Part of a small language model's weights: 15 layers, vocabulary 2048.
MLP neurons of a small language model. Each row is named by its layer, matrix (down: output weights) and neuron, and shows model dimensions 32-127. Each number is 500 + 50 x the weight over its row's rms, rounded and kept within 0 to 999. Numbers have three digits each. A neuron's up and down rows have the sign that makes its largest values positive.
A block is one neuron, or neurons of one layer that tend to fire together. After each block is what it responds to, as a language model described it from the Wikipedia text at the highest values.

L3.down75:410490521429485581433585527494476576516525475532561479480515553422421430573527518544401501527452457482504552450506499512503503431571507510476489509503497492516496491518519454587440537513445451438478463438515527527468473505416423409489507555554515568478473592512518545458527506425578484550
L3.down150:497517448455468491599500347395434564524497453472563557428460560619544511504514474487495574451472528585526483467468420433466454582570502495462462554500446474516528562502463450524483472479460459406517458490459568550482471545507601557569549436471463473510477565542482525511534589435507411535
L3.down269:449472455554550453444492607534424541520408482556435537465549531460558431470515639472535516498496538489476483597529534456594546500533516504392450500483512598553474442442620424586430420471458585553472434548464521449557450534450518511579567462477488453467432484492442516554476522452486483548
L3.down326:471420551593542452549526544585450523619527425493554458543449436484529368486359552494421565491545477409404462510471504555497521407516499529512441501502532548492470421452457451478495463465491582603499384508523528592491440558487596532586503515440523534456418537488444504585492500484457486553
L3.down345:503486585510542495463439456502493492500464484480499468444523510452468452540475455493492544490562391468445494510438512468534589486498623573437484521446583603493548483492492409490507558535549531539460445509557585591440503449539462528539432529473437458550494550539536415479494531510484544514
L3.down412:463547507536501537530480479518431532509520565508575554488470590568495476509535480669470453433460438428508470541473487480511522496524495532597456530498560577548526501424626484617458456466538471494471520514508511475511570548436447434524462432518425524512474482569509490503468452483494482488
L3.down448:506531546599476482540532512494470584506434530490514500561543502425472517492552518526509511524504493552494521562502507484492503572530471509514519502539449438450397524507522447490475553529516451538521476502511491591475509534654516464587475456464482549459471511509467521458545513497428445577
L3.down619:479520523575558476485522376439521493427439512529477526497439497557573473525489432505459533486500536469447492504502511457582471519533524532548451563426604521408468362528459607489544525534513506410471492468474533489606457569461457470489484490456459639328514461563472557533437424410532395541
Description: Mid-word fragments and "right"

L3.down4:497507433508502408501430550587472524559559525506497523450494566500418546472460517508516505557577516464498466518426560490530404552567500512498487557424452426574500419543529489475553588518525509516452485462402475543506467504466582455599492614504441528498502587560456481522559448473456540497
L3.down79:467471533413435490408492464475491504527464479514483442574539515630413511493580497508374534520444480389511571518569444455557483430453503411476488505431495422577424534433467452504502561531573495458377565529515416426452576533415484529394547569519502544485514562488500445461529459523555509360
L3.down144:363445479520505360486546438506579461521485516524512504441540506506524458418495522439519514489489450554398549481602544472470509539543473435565490497469586521535464486458517484461483484484499477608474500489461619495517526504555491494461540454475416535462504484430531482548473539509486484533
L3.down208:505492531527532558420512490465435510592537521510527549434482503466487478556476464506444520442467472587511502555495483592566577439423477437397546473535560549564449477460468514482588525473507417499500403462473500536378439406454603533571500433489535536489540596432470522456528529527473488457
L3.down409:524474431357516415566506618459508500529515509398547518515434507485389503437443540468452515535467486401482547481441517402445546502498492460457449424485543465519531519432426520500596469494536581467496507396613455447460503490503474532515549431501509534562525544533384408443577425486496364519
L3.down469:516547514570559505548410499593542478601551496482541529581485447541486601484415514486488474545537530455516470563489493565540534421454485511557501458447378484399475575438558491483509508537543512457451521565413423525326528567532509573502500586504498426500501531474484524515513496620513501422
L3.down646:455415437476493533557505475487442518556452477516594583432511482585441478527417430520530476433547461465578482543511411523463521444511529526576500501458496499568506515472447398468501506443488523608489601465526502497501497510439519447449526486547440477465449561485488443415582491594448519521
L3.down650:564517324454563455433470446558480586548507544451507615467539461463459520471523495539559442485486636564508476558500553441541452445433504574566529478538454470512454518434477466555449532499508492604474424471455433499529505574559458496578613541593429455366553529486483428480600492385503490565
Description: Mid-word pieces, esp. "radi"

L5.down20:483479561532488590464552584505554537493461489515484433490505444484558510500444502499511529482473512342417457527531497489433477489473476517556443512548522511484471549467499509515555455518507520412493482474488453490482469459596581548533493500558481584443567423524491542461527496525510518549
L5.down165:480456543549517485447491516549465505385461558388551487434458488535461562541436491600487558435454480621450542512499584487425537484362469527428547515471609497480392421502502494520488452486440482541496543467513517429449560479459496549481572473514531522524517516435521540455605458523533481519
L5.down242:516587572489492370530514602559536560527614574547478541433494520530461475489449457561495549470536497406475468463499535465488418437565476533465403466531475479529413478500526538478377485440472564404461496546482480542524555484519583475492591464454501470475433496513517560491516449535564607479
L5.down256:540462412488490573474511530448580448415485549466522475563498537546494409474508503524512458521549456453521471534516538513497550505533494522516406542511359515562499527408463563482474489544485469490465487542519398558525498447499523516555454496478521539510569454530564422565446558480520523500
L5.down288:404591461496574488505477456449513539500518532435445479498481480553460546405491433512612461518466567591452425403429511508493645534505426456445436495501476509567500479558462516472610449435481478538526470513492551473543579476478553568532529530546429499530478454438480456527490449515441505498
L5.down326:437450442497385425570491457451496500517577482501440505513481549500554545495460527509514468530468419590640525496418480478498582471496455469477673482394533466554505584488481574461501529529438512466527507561519428536492489451459576555541546532460458515575571475575521503489616579454503561581
L5.down349:498529564557508605470539465481482493477497572547533497531492582480510482426389538488597524472505435421491546472512479566481528489525441550423471493531457509463469545539432393505585413507464486532486485500531408443531462462534575470629498478469450471517519436512501476435455444455521511498
L5.down589:481408441453465526406506527458550517461531460493500497452516555460470447508548416492546505551519506384402452540448467501449478592471457411521462597450516515486536483460461569538412425500525507460486526562617561549527506466492482439465470571473528494388509479495510531495511492504545501480
Description: Word pieces before suffixes

L5.down24:454576504523488568513485497501471552526568492489485559478544534583513521469409445540539511470561451449501463478550513624482520428584396519454468582447481512490541498488651553503560491504524408557459525595453400531447449553486547479482585587460535507547457420534456513567486478585549501525
L5.down55:413549577554532497441524526475554589413521476514530485477482476535508647543523527513416594470487476504521492568389462563386417534557494465609431503540483434501393395451565570505428476542487476456519477505535599587471427516405436454521414465612461510398413554430461421461465463548515422524
L5.down60:531499512556507446486537578545462500525544443490492526471554487467572418533536506540436492564470523381415461529498525516518482485530497479543476486527588508494494490471529449515416382534481509493508458525479465434531433549519538542546536474479560427538497489537556396370510532539571466415
L5.down136:466510547561579538370490580521434510437568492519560486476540414514570483512583543540631515510512426432488435557328419497569474405442453435524473510512472454569488554549641524485473476527547493505466455511553480609414430498508452437490466531562473539496485573459511521479487522539405513488
L5.down214:560486504437540601470440483516414535557475497513555552564456570501433530493493552490548481473477500501511522572437499560484497456509575472496419526412493504549564530490469582468381530523568412501487481581479495538427533459463584512463471640543505490480505542458455553466468485485428480560
L5.down352:526543474472564529429429487496499491506518418525507519570469525523524495518531554538643490515563461443498465590517406582488499524533482538512471462415531496477495503503489494583431577547525471537349486545493481448481460430474477508499527551452538655473549454522478523389440579482446474515
L5.down472:508565495522537524546556506455541518450458506466512415483490583483463540472519472564525493555584466504525470537477472583417427439444476493526433430372459442564587463424460510422536414438576561545594483447595494416510484560446527495471552563526475524517523586375506431540547410412407394464
L5.down500:499506476515517470450475516496483490460511390495475480501550467546546563446544493398565433487553499435510566466493428469439477476502466527489504364543534541542551629430538545530426513495486508486477527489528491514376508464484507491498325526459496571557500524445442487509482575514460444521
Description: Word-completing subword pieces

L2.down361:528563469479587438452497566448473515471480560541497526479513515435546381489458563571378457495467452451537458529445457529414506428461512468497429492473459472498470453438531533527512406439578416526438470567512532500555594519385442424480495491499503516410472437544495510530493531439495475493
Description: Word-completing suffix pieces

L2.down7:550512511464537517399446485517521505452586502456440453504459482426478514539488465486551469446553469513465539547438513481531539442538650548417410527462492491560526538546438552393459487486498490527528470503587567481501535587507526404520385566477459535492445457414546481496570513482463453529
Description: Right(s) plus word fragments

L2.down158:489503542457419597511510509526569480552523494446545552428432543546468418459532539464509495545414512480462425571561533452513514529473517457496495548505572481476479441521526441528488490528458478508471534427594462553472495449390557463569525547477425540483506606529497509596526534448539566519
Description: Mid-word continuation pieces

L2.down176:509503452516503554520528504545484531528479551459466519545424506501446521474555489456455584540492524528506462472422584520491545520549539471546572441474445507512417461456539507408468550474552416565514498464515524548507485532497509452392480546600533476433553531499449481403493506544403453510
Description: Mid-word continuation pieces

L5.down183:581496553476525584495453527490526428500583509477587477451444528516498486460423578549509560552474508514492512505458484547489545522459523455656474484560524450466468560468601576467496469461539530542609500440487434576496433448508438491539463589520376523510516446510480431522532559489442467399
L5.down228:426356500527504480576471423409481534493474528536475440539527483584442439544487459422433415515478525427602514492456489449505388525445509484488494443440430525436592524511458487522524521556486474424528557567533486383446491469521450589488488607489531519459514535522474444430500528544413504478
L5.down306:551484522597531539509527484492531532405549594518503515500521564471383441560533418510497413610432415504454525498439464548516528488549397579488545484461476391482490398420552596501539535525506563529559469516481504485449518570429423527420497483563540507597554463538562481540485552454504472573
L5.down478:552433520545666494580511544434513506550540486461489583462532414496432436616517519555593455511526580456412618429505433477516463482598485497404502508471485505573468500537467450476593432378457555408467499462471526486518529458473556519423470536484555492617432531543432527483438477506521467407
L5.down493:467480453510427456487510545479560478562492417463521553522481488547409501495472467478469472583529476470525422550501493468562543563459396537516509447530423466568480530503454618489498535462555459451488543546465495562571451491508456566513436545578430504534525495479525487504551467498534539464
L5.down510:482364465495501581484497405453488429433504522415560619398479487490519519515574431479530491489515470502469526512466533526529474463553590500470498534442420502507431463499523503472480562469509530452464531477421506495477491566527513509609496516573521517425582468483493497505502514483551470558
L5.down621:629439403445505494505461553449547435467637491422462519575557467486453494525511431519492466559556395478462533507524583482528511489629493517454473577457428418455439478467605544560445511499526508468515472545471442498476471457358526525496455519488492532452527542504595541545432479501565494509
L5.down687:558415508474556417500539582415513583466524476588531537475401407455575437444545472430503400510512491486490554579521525459470434464495524384455438470435483524505531562494413542471432478453480512384516441548453526465613445525508521574495415520576497470420435450443514503366482422545480496501
Description: Family and word completions

L3.down65:556552541456506509535520448563465538520557443523497600535492395458503521561494558490546493442534523598468567499539535472496458453331495448498540524495576522564477515507447551495550471448454510462447562567517510452513489434463525418368426560469497431548452519435484550484541505507505459430
L3.down128:555486535537492448507453471488478468371473521434508464495456423417522482532493379521524497504528470479504560537582459485550469509478516537504460487569456418475443532552416453504526522546544452457498510542588479512514517513551422554571440532464409559532518461518482473462498572461504509435
L3.down245:507465512541508449460449541546462534559578565469525516520529451496486445488563542496652471437380448529451525417519496461551505504516538492590433410454440500427534465520598503458548517512480488555432489412479561515453510523468498544512567496460548491478444432456605479531527554537435569481
L3.down285:513514516594547502490476562541532480470472524540496491528491508477444623556526460508489502468434482430466472427533527519516529526506441484438603476539462575491467462500573557514565397473561489424467556455468516455557515455516484555393527539539557557506507493452556503507442482490497500498
L3.down447:480544454541422525377450499375459449514449507407554560404542474532474467468534491522547587460474469449399397531470576546487501565463501519527491500457481448480535487491558524506520517450482512456485495416469515580430435495515527508484503548490543476495435426494575479553550493517543466495
L3.down535:519523572481527528395558499377463414550512502581519555517454369485534584508455518486522540419474461531456409424455526504521581416472544526495393520467515514549493528469504463472525466503472482416470527623468459532464493512519563540514653512511423525468492468503437583454467437479561540422
L3.down569:488464421447512448559541581409454600517509500482458462536507466437473461479413516568503577555524530573468523516460528485496541499497534528532651612359490461501472441532472565537558536545583521508499541548459453498500494510485535521531534529442474602457442538471537470567494545507408407524
L3.down673:540541479503468454538517526524512437470549477520499490455472459507512467507513420510506469444462537519517473406529481493629492535537551444422546425465502508496612445446547539494499554532446506454379577551435488500601507439490522520516428497534553572491482478440509471518448452544544550473
Description: Mid-word split fragments

L5.down108:489516461502497450479472516557508458504519500472403464550559617553520475520521489435504480513500539353476497423491584466486436444456505489480568570491488491433554503584660558589525498506441460481465484491483480594464497434521500508450567509504507524495497469446444535563379558510477496525
L5.down198:461551437469419453520546531523483611461470532457494445502477524541582445569530554464529582534461448591462545533529540473491400508575443527417533503469491447538571515472489559508463495446393548522523541483570470476516521510502423535509502527534486517489501518582554495463421541547549562482
L5.down212:506478459586485444442494630484449560579433576572430484456505426531533460489542526412557504488533507482509531481458491493476471512494455527588500485563454550507500535512518457525492519470446539634497508458515474400514508457550496587495392547441487411494557470407472410441506434541482471450
L5.down226:476535459516449558562508433539488512510563494467458443539492488462559543457517500433499478420514499402557495497508588528541496523532511504448530491524479505477437462450522457572535550528424490519549502480575476535558438497548470521509486511680595524458452430456478470505412486465454462558
L5.down435:497466516502458524516544476509449448492466528482504419469414560600517409537536620508466504419485575437476571529521509579457458591495527542447535496471502608537444465402495542517454530538398465538479482411433511479577425578539530547337496438502528480456455512516513622484362500437477485566
L5.down543:488521487465565471430493443505460497463460443531470457519503500524471393485531449414405519416475475461587497484494427469479547547468535496547481573524522458506447435515571537402514584493566512438518465477432481432548504518506444464448524492482494484516531512519560540638457522465582551434
L5.down637:454414454450522489600523553532523543513518528471430449536501485526499472529501409458420444511553487520420482472468500457398550537557426477470412525500457458516479413448536567573510576515534478523542505421494481618525476408566533507547506473577447547469509467497515537529553553544476408567
L5.down677:548492493333569514478533412481565449541518522514464439538435525594514584494477497460455459459500571506473505499516575460467538556541429475486494532542494517545454481497601543512496530571524482498497526413499501453499479408620603434484537405556509497518560427413455565555580487577421446498
Description: Mid-word fragments; number words

L2.down580:458426467465549479520523547360474493547514457495465516486415451553470491494547527546473496450384564534455464516446613435510453515485507580416542425477497573474461501428494548539585549473461422526459512515519541460570526480441504487535467531588527537419516471469558499416544519538475453484
Description: Final word-piece suffixes

L5.down3:533485544585481524550459457463548431545546418543492547457538437472568509525589490527425582568508500554470480537500509477593464429530586559506387514503408517574547463550455488464428476492547423467531505581453552482566537494432500460471375601442460480534483511489492473544503436562434465585
L5.down56:522552377499447469546437627555511414449505516485432547463481504502473550564512450449517482542466442501465453483539568501456504487590587505576480479413572521499507537472463503439581502577458503508516505527449559561546521463525559500412441559608494496569466492482494423468412536446544550563
L5.down201:563556466526566458478500511617449483515561541502505503387514435499550495506540528427551510483541527529523507586468424484523559533579560418505544433451519521475444435488450461503483502498466540515534515475564449526509531496499429500467509515542470482442504501509511539479494576450465464503
L5.down203:488509488484600489479445473416476431493557549485474539573449558553416485493584503512486550510402562584433498525520561454515543634477527499521499473450452439505503415551391518613458528527519469486482529591440509487470558448500487483434518463489473387462504475553511569506545493591472566463
L5.down402:476490491423494509482457509538571494573521388531545451527492472590496485486546552539454514452503462391459373478457481505485566587426466604472457410540423548478468555519566518524399519549525482552555476492466485494577553494523454546461499493495409531501534482507459478503501517493463592429
L5.down505:548539451592444458479581557486554481484529498553508467508466516491372593496562493550526533456533536476453496579449502378580453479462578528473468501467448516518479531392565581516461509508481381589475539541532491494509583563507492496443522573560476412447507569453558469436445493556473421487
L5.down636:444461537484419551550502502502565464448424469546431458466503531412628473476476518514513549477522410407538540515558498525590477586516514454476517572544494452502473496499460462454539499589474504559535532463551428509480545541540558503553494514576439572646547457533463478535485420476468522475
L5.down641:508503415490574532391475389506486422575464629531510481464488485432468454514510557524415493511477510382500431484457481513445611514516488506478363461462462477507419494524492517506545539521500424454543559452510423475458449476436576497583566486448491506495481500609542449497451382534508517463
Description: Mid-word fragments, esp. rail

L3.down34:561400600472458561395433488535485561458453434496556453559492449420422529516457580483476450439554533556513528527494518610519475480456495424509468438616474535470572569465498443458407506444489565505488476504478500487474575472585495478425481525532446470522601496514571520433460432464553508497
L3.down101:585598548587472475481552550510455394487534499449518453544521473504528516541518481461547444472494505489532512516481529483502485466514443623481562523536496478591463486558638493490534622536428496513463403440539496592517495494565519495588461536545578395354603463446469460504451495542519491441
L3.down281:524541515483567505463436468589467522453461464446496473545546555562560439440455550397649511501523539551508514503543471516458446501526444416537518442514446499472526520506448431544438501385429521423538458398448519532552486617532518539550509497550471457496457429471459563495509441500580505458
L3.down396:471547352567518448608532549452437432549451483487409492608497445444469448518489582536531533483504519568533506481437452588474467525523555472504548450474535501508443469438442528436551508466539503561522423419514594472489514498506539450523562519518470425526521502448477454560452450443513414499
L3.down502:478582604451541438552470499474472459471508542498396501473465556492562507542520505542521575503528630508513550526494441573540462471503501483374495542494539488511552520504436461560418424484461536521538464453476554460450516572398421426500540563441467594536565501502508463520474574381522559559
L3.down573:484530503582435527452499551512358464461449414505470468497540502479556497463491513571511492542431572586519427583433447519539506473530523450514503451451493398531520472516450530541483617434497513441454506544517492563465505447433495552558494532557644543508445487581439531422528518460428544462
L3.down659:577465566555449511426507542510621442510446520514440561564392477526491527534522532521547409477472409512611551540498524490459454519527500507517422510484472455496523557521593550468480445551536527505478482466537590515423439528548489517592495551488552518538523481465469382463569502454532436534
L3.down663:442460518410527520539475441508457524437534492447480526449453487520562498452593550447516491510513445542492454527484492505520545523547496468485550532452494404410569566482476505498428539615561499474518483641540545608463566525494469527517547554512547555448512427479492508508532538443497501443
Description: Mid-word subword fragments

L3.down49:533456408537476514565471537500457385451449518438529529495494524536451439520535460500593495569477459482519520557546530544554558509486513501557500563493513426496481535437522484488572553496472417521517490534373437439478501477442505534488413593526542516510509531514481491573500621496514462567
L3.down103:535408572436539486416424440425439513521479505478518494503558491525503545447550491508484452487408511466479445457547475578488535464433486491484471459462529461465566524513577527530553546428513551442435421474414523521339465344512452479460480491469481503530563454502475562418583465463644482430
L3.down113:529535611524526577534569517466511486524390438589519531457573529548504509498493547464485485528527473565501451414541469490545539493498471408524473517539546479439528506433477500457437611477523466543540543545472468359373522461520464482483421521469527385521591484477576535477525460508517461447
L3.down119:565468419459541595498526493495491562471498467572569438424516506522451548546544531525560534546449404550482502530470450499462538523496544436574410444554583440483477565486485454506353612465609554543526581511541516542472606541459463522447507429561515445415543459509566544470534497563538498463
L3.down168:582466542443504560539496516489517498472563593462529459469548454506519530525489466474610537536564531619507477471403568549497518524504445464543465467498413430452449489518410544459423491478504516458480442476425469518452526481512538455515519479608559547552497417499496517511524591433528579504
L3.down252:523444423467462576531536466464608498499481534456506440453477507503498488430448422462566495530463481524510594521530552561443530510480555581501554557467459540481550443553448537520557504458493494572503537405468504428585573497480542553480526540452498384595573527496600545567485466511456531498
L3.down328:586521529484523503518469465443462549510552518537551427494492512510473406436489412450579599552443454471491549460598587439535545508507560554619479476544427413482478465519607528507485516485510518512575509513510507539504567557455499559510568527577564541617628443494503487481530546532543458486
L3.down500:427519542539451542469459516450635503538455459482501467561484455473425555515507514486474519459463462435434477522475466528489527522551470552558529504459471428470504455520484507421524634568489524393479489501488578572447505450444473520518526567495586497570540453427526517593473545545504468504
Description: "time" in temporal phrases

L2.down462:488486432454601474533509499560495472510540524426479496320537536464505531427483422496512587457448564537508390514446423521478492551526437433439552491457519585561513458560623527543476470474492496503518435520411472458488534386508621507562479390545508524516554529556464488536492521469475522589
Description: Mid-word continuation pieces

L5.down81:562484497505506535502550486541507531422469481548458530474521425435521500457504573430548546504492519399436523466421559416529467553527491491549506458449507564561425528441534488421562577486531603521469449488428493458544428530560582606526450438518540587527513497472489520531459571435503452466
L5.down127:484439419578568487531507526504415411476482428436372563588520478482520465459466427549529494577476478444570481432460573539526511481424638519453459492457450491593489462498395475493479477499471493460480494532508505522470514520552528547521527392471482507488454481487515468507470518509519476600
L5.down135:504500499483530542552561437475448520506524562544508463517475558554504500458480585588466420517464503504531475513581576523513525427526560486513571565462581505539494500565576493410584405568534485503529433570524493374491495661566627456411519439536541524583506513450422444524537498482507458485
L5.down323:435558550442459537608488585513401465521504433512472618556518517501566439588404435555550549469468544508443426356493589377527541440481501480526590489413515456494447520555446485546564522516474567559504545552482581430481401533410432504518593571498519547438445573525586500516528441538549509536
L5.down380:458533462542534528516509552504456493578466551472501463525473468483540550420470487434560530503551446434479492502503418556612547494511477512532466546459474477464448516484517495457378503484508581539391511493442480470491338471512469565583548393509447511400506471455595415533442396485488526520
L5.down501:453484604427502586556506486459508511594462549487565455570424538499474467455513591531533547553530501516514530427469534458543508498509439439468531436533568501521528477512489484577570568499449485527523488559597453449465483531479464441553465477516628548468531518388527524572417548515511424492
L5.down542:519530501433544543546460549500521563514426515470541464567540539413546490534514461539456460573544542434534565515589487431546587447489448428544486511522505530494491496516513500607485465612411511493468560543466447560494448473433591467449497427560460535476449488469506374491476442491505445512
L5.down598:528511479512445537471455561457470477516429475518572554513523452524558503431513477469452554544517420473499457507561433482551563505549534487473511457458450494492513461457538476459459528438451540561357503473497513499387453502529482524547495472447477476477501501441614574606448481466573462487
Description: Mid-word fragment completion

L3.down130:528554411518444474483507552530498440520515387544469490458597497532449495426481398585538472560531367469506472445521471429556485511566479494479530457503480505454543508429574569427424451542510526468486441447462502544510482485483529535459550485483519370482484496534529451408486529513510433477
L3.down266:485529521526486499432517489480489581549525518568530460416458581526568538411472532449514548635482446471520574497480456577454420485566526531475491503412394503503482556458595555373524460522589505515534569504529518428480572488490499450590592602525359443597444493426498519510505476496527516417
L3.down438:450477460469424521454548540416477572448491469434492461495473475469530478536550506572488510565508465520402491515503526499507556520473489584590540478503523398524540599487457549445458466566436500481503534540510509492472474508412424515532483472450386508442375495426540424455574487534485392444
L3.down495:418455475486460398445551505468520468498481501468511399430483529478506504588483458518504487529576404547463532569439467498460442450531452477567504495465651459472490539549559580517457553491439544499444457558458569440476515430392615469517593479518538608486524454441442463545527486447586412509
L3.down510:515549497556451493450520553501385512541464592549538512439514484567536551419533547432577458529504476480449416515419474448545375541397505527455388459498462468522562524418467494518498521413550466507473474520554517516541475476539663472591443462590495486470447525523486440491493481431472498432
L3.down551:477432477523504507424580426474469486521497489526571516490547505546557489570528508601659471558552419457500474531463523452523505469476441494626451453385510480510472568474487468479440499499491494496459565510494577499526444466461540459439518437517477596497522476466501470410498563488499433492
L3.down561:462512498452509522428580454443436530509522468530595531442498480510466505506475524475505533518496475469465470487451479415557555535522453551480514496495437529484530623602463470478393472495561455574545501495501545550476455596531405590475471463484454601414519554535523541449480438507414525549
L3.down697:491528572505570512369484498480407498501490597439513443544468574542416436587501496552525390435491376587523512519468597535501451521628569600466510485519507545415489520554548513502481526523503502537543415451483547458405495604477505475570464514512517454454508482485481448497418481460536460476
Description: Mid-word "ide" piece

L5.down184:508419445448414495446519582477509445496541534587476488512507534517547566620488558579432435441516582567561549498550561489538476537398517524499503540580483604544542501475573411465471545562479503515497529449543564487470538453471527524462538515389439487477557573494514540462528402554453578494
L5.down191:409513494474527506608499506535492494455469570439441458517490601575424495562463447521447502498530488625475516487542435423486474518439453611497475445504543576586502445580497495464436485486448434495485454511511436492513457567519459516464585553484466491541466499533528580505434542523500566525
L5.down270:562412511513550587455380519467449516475463501492499502495609484513470463506542501478549521505476436367478585460545439579420430535619502518503551566413498516473546430541441453526416551491390459503502485497592520467497548532440485478497504393474561547422515426518475450488471584527435492533
L5.down386:567562515541515553469549570500506494484543491461441531508499543566567578545545571563590519522560440491474478521489535538533375505404463444568426510481551435544449403521499569424367443435534553511484520455525535507452540489473520509532569516432508569556481556544468460516427500522481616516
L5.down668:473474506491511511440456542579387479480528463384433617504431503545463455561494510507487514621402535364482577547503561533503427446527529484418461510541454410473481465504527504429456486512551487500516439524435544467532378563488444559452530543484500475435541403475523527484628517490461520426
L5.down683:499513560527497490500509518582519437489492546479448534438529496571564553513541495562557530538475381475468472468383455570492467524457462609494401483418539357517486509543578467484427462535531556580521508481421520455510447519462513525486462554624486435559519464456554454567578474451421446472
L5.down689:501479525487412446491551532487388477535525544485505564497541499480575490491517509471521447579560541423500521509540488493486504439488469581465438504542459453540485482434630533538475597507491526528460444479480511445589470376534554476537499490525547473501555407487430494580607473519443505470
L5.down697:490546450442447504466456562535487437555530552526487529468575447511515434475404512518385519537531533491549548540414501528523561515511497536456469468583538483516507488531544552507503440533437499534554414551455499453444435431528499578554634445489423486401493440518543464482528496491487460432
Description: Mid-word foreign consonant pieces

L3.down141:582488405454515498565428571479480413518532491536525552493446499576465467494470545460490489444489602549516470508464454490488525465503483460454514501443501466538488545523544550425509398495605504521529529551460478498413446448486486482519461622518440538570485331418516545474507464489505506484
L3.down225:602448491456428523556544559415491540429526583512559406498524545438535605593553521456537628480491484540489491548466470490469452438423568508538425479473452426548557523462543517501442497496578459511528590543548535494524440487413521515508429584516458517495470516422555495498454500532614448526
L3.down463:467582515505447465546509569482419566568579535519473477542502537518642487444524435504520434528417471443445459521378485474474579505483456529507527423588591507466526612583458549540448601469461509481457532593487454445574444464440518495478518531501527527516482422548530576426535539475483526480
L3.down468:536497433529462498583481452440519536446466550510503544524453557551518583557473413456524540528568365477535516594427481439531576582416485468464468454508502569442505540562570482456456560524526529539489555508417460502436436465551504554566583421502515548464528545496474503438482591462440460583
L3.down528:460479515453468480473574476486444450465546474534462509456473468448545443542577509448510550563609399440482485556441524533510469500524491394550405491496554475530511521476520477491471556511457425530548481520416397503527529457463595468557532478525519529519596472481453531472508562483485438543
L3.down560:514445391579483474546561502491471610487514499545455561417462545560489451561438446518439504488546460465461476563550564509434497455473588480436516483504430593580481500560488513582399525488467489466584437512487470566488472501441553440524549451459531499505498540532510489610419502482448501607
L3.down562:588469424555458493508523567482539435442497424525497517454507404539412509547464433535487556492551419526503540657534590510506525567508528395510495500492512500473530557545566525570448524469509494520528477482447548419507447549471441604550474444568481500453487421536580552532530558503512477514
L3.down701:525468516482450466518528432498411460522474452634539512480461505617532552514484372507597582502448421556478508494470487483490487471486552463478454477378459507409534492520523510561478515466527603515412454506381406536480458497580575487622514489518483428580493411495530497485462668481427484501
Description: Kin and group nouns

L2.down626:517593406405448500549543450590492452561526560470476525456568483448584463507532529522448567491467426610421503450539560480563496511488474465523459546529479518556562580524474503463441535483407598613477483514609509478551525457482401485540475473553497470472539547576528522537609514428433539559
Description: Mid-word subword pieces